Part of a small language model's weights: MLP 2048 GELU, 8573 steps.
MLP neurons of a small language model. Each row is named by its layer, matrix (up: input weights) and neuron, and shows model dimensions 234-297. Each number is 200 + 30 x the weight over its row's rms, rounded and kept within 0 to 999.
A block is one neuron, or neurons of one layer that tend to fire together. After each block is what it responds to, as a language model described it from the Wikipedia text at the highest values.

L6.up718,270,188,253,226,180,290,225,238,116,280,167,257,154,176,217,223,165,201,227,175,247,183,198,207,209,173,174,131,195,201,227,161,214,148,226,257,182,190,194,216,142,176,217,208,186,195,192,188,201,201,161,202,174,188,206,243,161,224,200,162,259,212,185,208
L6.up902,239,154,199,149,169,226,172,209,185,233,235,213,223,209,139,246,136,158,194,204,183,198,162,203,173,175,257,179,228,198,254,199,175,227,145,219,196,182,228,183,165,185,231,147,165,187,181,207,244,200,159,233,224,239,242,218,130,193,198,214,195,231,188,186
L6.up1099,149,183,240,144,170,239,246,217,178,240,160,275,227,202,202,225,224,205,197,202,207,242,195,212,233,206,218,144,250,140,233,234,194,207,252,205,171,238,179,218,175,197,221,199,177,185,182,223,212,240,190,218,195,190,259,198,162,221,225,215,206,192,238,249
L6.up1357,206,168,208,183,183,222,254,220,91,226,226,133,86,197,131,198,166,227,176,221,262,188,207,206,203,162,225,160,247,130,157,180,190,198,164,193,219,125,259,183,184,131,227,211,212,105,183,148,199,239,232,219,217,197,220,202,216,180,235,179,250,224,203,262
Responds to: Second or middle word pieces inside multi-token proper names, often non-English names after a capital like K, e.g. K-aur-avas, Kot-od-en, Ib-ad-issen; also some ordinary split words like surg-ical, foot-bridge.

L2.up51,214,159,177,198,195,187,255,232,230,131,185,157,227,206,187,231,188,170,235,241,228,222,189,226,176,188,249,212,232,221,188,254,202,209,204,166,217,212,214,202,236,175,168,181,258,173,175,176,201,155,250,197,205,232,164,239,241,229,180,176,209,157,257,173
L2.up190,225,191,244,176,241,269,249,172,199,143,165,176,197,181,225,213,200,179,234,227,215,189,201,212,177,169,245,179,260,244,213,177,196,197,168,166,220,242,202,191,181,182,215,150,210,173,185,161,245,222,165,227,181,191,221,220,209,185,162,153,237,196,174,234
L2.up347,181,193,193,186,204,243,221,224,216,216,197,167,177,212,206,227,248,207,223,248,232,208,217,224,205,166,259,248,216,223,214,160,208,200,158,212,244,234,233,189,197,245,232,178,216,166,186,179,217,171,112,209,168,202,171,140,244,232,186,139,174,199,211,206
L2.up651,211,132,150,195,175,202,228,220,189,148,187,178,244,235,186,220,190,196,229,220,230,164,189,196,215,218,197,254,213,202,154,254,196,202,199,219,238,206,207,216,201,162,233,132,227,189,189,234,220,182,141,231,181,157,167,178,217,208,198,155,171,188,250,156
L2.up747,269,188,142,235,199,186,190,263,201,195,225,151,208,208,206,223,166,179,222,218,213,154,241,157,245,178,167,220,229,209,185,214,228,192,179,206,251,193,185,214,204,253,218,179,285,177,186,159,204,150,194,229,187,195,205,156,201,184,228,203,148,231,234,153
L2.up1415,262,187,209,213,228,173,178,193,248,175,196,162,219,216,193,218,162,167,219,218,223,194,210,187,230,165,224,232,191,219,166,217,221,201,160,152,210,219,199,245,229,198,201,171,231,161,185,223,242,187,212,247,182,170,208,250,237,202,187,187,187,249,204,200
L2.up1418,228,150,176,178,221,190,201,189,237,158,205,198,288,207,202,187,172,197,188,237,194,163,212,235,238,236,248,206,242,191,169,223,183,235,184,191,160,237,181,178,272,214,230,223,176,179,176,226,178,162,189,201,224,226,179,174,198,242,202,202,200,218,211,159
L2.up1933,247,173,120,208,222,141,183,178,207,236,181,212,172,200,224,183,198,247,201,206,242,169,177,199,231,235,188,183,254,185,154,167,190,227,139,175,186,187,189,236,198,196,180,227,201,155,185,210,191,227,242,257,222,207,223,145,231,185,224,171,213,146,225,246
Responds to: Second word-piece of a split proper name, right after its capital-letter start, as in Th-al-apathi, La-ur-ie, C-ran-brook, Pr-ud-ence.

L2.up3,251,184,198,192,197,179,220,171,165,208,202,217,204,173,235,146,208,199,208,217,171,232,237,219,146,226,180,230,233,243,163,239,225,171,196,208,145,209,198,183,270,199,188,183,233,180,238,229,226,216,178,247,169,201,218,243,171,211,199,210,161,196,224,232
L2.up159,184,192,167,195,225,228,224,219,196,208,233,166,177,149,227,153,218,220,161,202,222,218,226,225,213,199,191,198,232,231,157,230,254,140,173,242,202,187,132,156,262,169,217,201,217,209,212,178,208,188,185,181,162,174,183,256,215,237,192,176,143,217,215,181
L2.up201,235,173,179,263,249,201,207,203,211,154,171,163,131,200,205,168,202,163,196,207,247,163,228,212,199,167,192,165,233,272,155,225,159,222,188,221,187,201,181,237,187,219,199,193,127,152,191,198,223,223,236,211,205,213,151,202,243,217,193,164,224,192,215,176
L2.up504,201,228,169,215,201,219,118,166,204,199,176,169,206,237,206,202,141,241,236,163,222,222,164,135,194,201,232,243,230,241,206,245,216,168,228,235,231,236,201,169,166,174,233,216,158,110,231,207,199,140,120,223,172,163,230,148,196,227,209,246,211,217,158,207
L2.up575,242,189,161,195,163,234,155,118,155,217,211,152,248,204,159,185,250,166,199,213,179,188,185,178,208,179,192,218,209,238,157,261,181,156,227,240,182,218,236,184,163,201,214,168,177,179,232,207,111,233,221,182,186,225,183,175,186,227,181,173,165,237,225,158
L2.up1148,186,195,226,173,176,165,190,185,189,158,104,175,202,185,180,197,186,219,206,184,214,228,196,187,179,261,226,153,215,267,174,129,215,231,200,212,233,182,213,204,157,221,181,231,174,213,175,205,214,179,154,220,125,165,213,194,248,261,183,186,198,215,204,144
L2.up1416,254,190,163,206,209,220,217,228,211,163,183,218,208,198,250,216,253,177,200,239,245,190,178,172,175,163,212,204,242,258,189,206,231,208,219,208,194,230,251,184,177,206,167,206,221,180,183,244,259,166,117,242,176,163,175,179,181,231,226,200,213,251,235,162
L2.up1470,231,191,211,205,183,177,241,198,224,151,198,211,210,189,152,191,159,216,155,196,203,194,197,226,203,223,183,247,252,221,184,167,262,217,195,172,187,259,166,199,198,234,222,169,221,186,208,190,191,165,179,205,212,248,196,182,199,190,197,178,210,158,246,160
Responds to: Final tokens that complete a proper name, mostly regnal numerals like II or III after monarchs, plus Jr and last word pieces of places.

L4.up636,264,193,116,232,192,143,203,187,172,215,138,163,258,182,185,197,206,171,185,216,216,151,214,200,210,238,203,274,181,241,185,182,188,206,215,227,209,147,177,186,255,211,138,180,202,190,210,161,200,184,222,187,183,200,216,227,201,162,210,206,161,142,223,228
L4.up2007,172,219,149,228,280,221,175,218,156,137,112,217,214,192,154,233,226,198,164,222,222,222,188,202,181,240,170,185,208,159,208,179,177,236,169,245,169,118,167,200,203,241,188,191,151,235,172,186,202,175,225,214,220,194,188,227,185,269,210,186,172,178,203,225
Responds to: Second word-piece of proper names and words whose first piece is a consonant-cluster onset like St, Cl, Fl, Gr, Sl, e.g. Cr-um, Fl-ank, Cl-ap-ton, Sl-ope.

L4.up541,204,168,223,195,216,208,179,201,168,221,184,245,189,193,201,177,229,243,245,195,197,210,227,210,162,182,259,204,205,213,186,203,152,190,179,246,161,167,176,212,155,186,136,188,169,165,172,214,172,167,180,184,207,207,219,205,152,228,186,213,182,191,191,245
L4.up606,194,136,179,129,173,215,237,231,181,173,125,237,249,232,204,170,237,251,193,153,228,191,196,222,190,167,213,234,189,174,261,150,170,163,209,239,174,165,185,225,254,200,186,194,206,274,114,248,171,161,204,189,270,196,165,219,187,208,229,204,134,203,207,175
Responds to: Final subword piece that completes a multi-token word, names included, right before punctuation or a function word, e.g. Rout-ledge, reb-els, Dund-ee.

L4.up595,252,215,181,131,277,230,180,219,206,175,170,170,141,221,192,179,238,164,166,217,209,202,207,203,203,200,209,209,227,156,210,210,216,141,204,221,147,237,149,188,208,142,206,214,207,216,230,317,203,215,208,190,230,211,127,251,226,237,199,239,219,256,218,231
L4.up1742,206,219,183,169,272,230,178,166,220,289,154,151,239,171,176,231,232,214,178,178,175,205,167,204,203,229,220,241,247,181,197,190,200,156,214,224,159,223,162,242,140,163,135,229,177,242,193,210,186,159,177,209,241,186,135,201,218,225,212,206,161,227,210,226
Responds to: Final word-piece that completes a rare proper name, acronym or foreign word, often before punctuation: Bashk-ir, UNESC-O, RIA-J, and IV in Liga IV lists.

L6.up84,171,172,130,196,267,167,208,198,112,200,152,174,125,132,200,173,176,228,128,198,180,215,233,225,174,198,228,168,236,211,198,203,196,162,205,196,199,219,254,194,193,217,238,138,175,249,148,203,210,217,187,170,234,214,254,190,142,138,193,169,163,218,225,220
L6.up200,201,133,198,188,254,174,169,234,217,181,170,213,195,216,193,196,220,236,196,213,199,177,218,242,211,155,186,246,193,257,209,232,186,195,257,216,230,224,204,224,225,214,230,192,193,195,131,231,211,190,144,157,180,201,223,219,201,120,195,176,128,212,214,193
L6.up468,200,148,233,193,190,215,202,204,166,221,167,267,171,205,211,192,216,223,195,195,198,210,217,212,199,179,264,231,223,182,214,154,197,191,192,272,184,172,204,194,210,219,135,207,214,284,162,216,231,220,192,201,215,227,251,171,153,199,207,232,180,171,218,239
L6.up951,204,170,223,216,208,218,224,245,170,209,180,217,161,154,192,212,196,211,194,223,213,142,240,245,162,162,257,208,198,216,217,178,247,163,176,216,185,164,243,198,209,205,203,192,182,246,200,246,239,194,209,165,219,201,277,201,171,176,259,204,164,207,198,198
Responds to: Final word-piece completing a multi-token noun, often plural, such as -ings in hearings or Beginnings, -its in benefits, -ure in Structure.

L6.up71,198,231,164,181,187,161,226,187,176,242,177,224,194,199,193,226,199,193,228,227,233,156,238,151,151,172,185,202,176,183,196,197,196,172,176,222,208,254,205,215,185,186,162,184,183,140,200,237,241,173,215,238,177,265,166,212,146,211,215,145,159,207,229,184
L6.up75,265,176,219,217,209,207,174,219,153,216,227,224,163,152,200,164,210,217,211,198,169,226,252,225,217,181,237,179,197,225,216,234,193,235,167,203,174,209,199,173,176,235,157,206,225,211,196,193,150,207,114,255,190,215,183,199,204,194,187,217,185,175,238,197
L6.up824,194,146,237,212,197,187,206,210,256,212,186,216,152,174,189,202,215,220,179,214,223,197,166,234,206,179,248,172,171,156,211,189,193,188,203,181,181,184,218,128,177,216,192,241,158,168,185,215,195,162,178,203,203,157,147,200,208,215,261,252,215,216,276,148
L6.up1135,211,170,229,186,221,185,193,235,274,172,190,149,211,301,235,234,222,217,183,231,165,190,198,181,220,180,276,255,198,172,183,117,221,211,207,223,212,183,198,220,158,144,204,228,198,220,176,228,205,206,186,252,240,226,104,244,204,226,223,208,204,236,219,164
Responds to: Middle or final word-pieces inside non-English place and person names (Vak-ı-fbank, Ul-m, Raq-q-a, Bemid-ji), plus second words of names like Philadelphia Union or Communist Party.

L2.up587,211,203,170,231,204,150,203,185,235,165,192,219,232,150,214,185,195,218,171,183,172,181,176,204,190,204,200,243,180,225,196,185,167,193,158,220,187,207,171,226,232,166,162,210,163,208,158,187,210,205,176,195,238,154,202,234,218,150,252,174,173,156,246,230
L2.up655,210,206,126,188,219,206,235,230,194,200,238,287,270,223,243,181,236,175,197,145,172,204,216,138,193,192,230,204,220,202,158,191,134,170,134,207,188,209,165,185,176,221,157,141,176,155,134,173,219,169,214,180,203,184,214,204,178,205,221,187,212,209,226,223
L2.up861,234,213,130,214,223,219,178,160,208,221,221,141,267,219,171,169,196,193,166,188,199,200,199,162,227,188,215,206,202,189,230,212,169,229,190,171,177,218,186,195,231,250,213,189,212,198,241,206,187,192,237,193,220,221,234,226,234,208,189,279,187,203,217,211
L2.up888,183,199,287,225,226,223,218,226,161,199,208,201,192,217,246,169,191,231,180,175,187,199,193,197,164,191,217,143,192,240,196,188,235,179,186,208,209,231,175,209,209,159,173,257,234,205,176,177,204,177,242,231,283,187,201,219,214,260,201,201,138,271,206,250
L2.up980,219,185,189,227,164,196,146,222,195,233,253,227,221,227,187,210,205,207,186,141,198,219,186,216,189,233,217,227,217,182,172,200,148,202,163,240,172,189,195,231,201,166,214,179,201,275,144,208,220,215,177,228,215,220,201,176,169,192,187,151,189,178,218,187
L2.up1015,237,229,214,222,162,160,174,200,216,212,208,210,223,221,240,224,159,213,194,220,200,207,185,158,165,178,215,211,208,236,171,203,169,212,225,177,213,200,189,174,186,228,203,189,148,176,193,198,196,231,243,177,198,161,237,204,111,190,201,173,178,173,223,218
L2.up1032,197,212,195,178,237,198,201,258,166,202,170,236,198,142,234,170,196,281,243,168,190,198,204,169,139,192,219,208,224,299,154,230,216,204,184,161,179,184,260,139,193,201,226,152,191,235,186,207,270,177,169,201,163,214,194,201,259,151,249,214,181,148,235,188
L2.up1406,190,199,180,203,216,205,208,243,199,145,222,265,209,190,158,176,160,165,207,149,231,204,149,259,219,229,207,172,185,252,200,209,163,154,216,206,196,217,190,191,200,187,188,208,231,221,198,251,264,176,192,196,211,233,274,215,215,180,229,197,225,163,212,245
Responds to: Word-internal subword pieces, above all "ac" after an opening fragment, as in leg-ac-ies, pharm-ac-ist, coel-ac-anth; also et, ar, ient.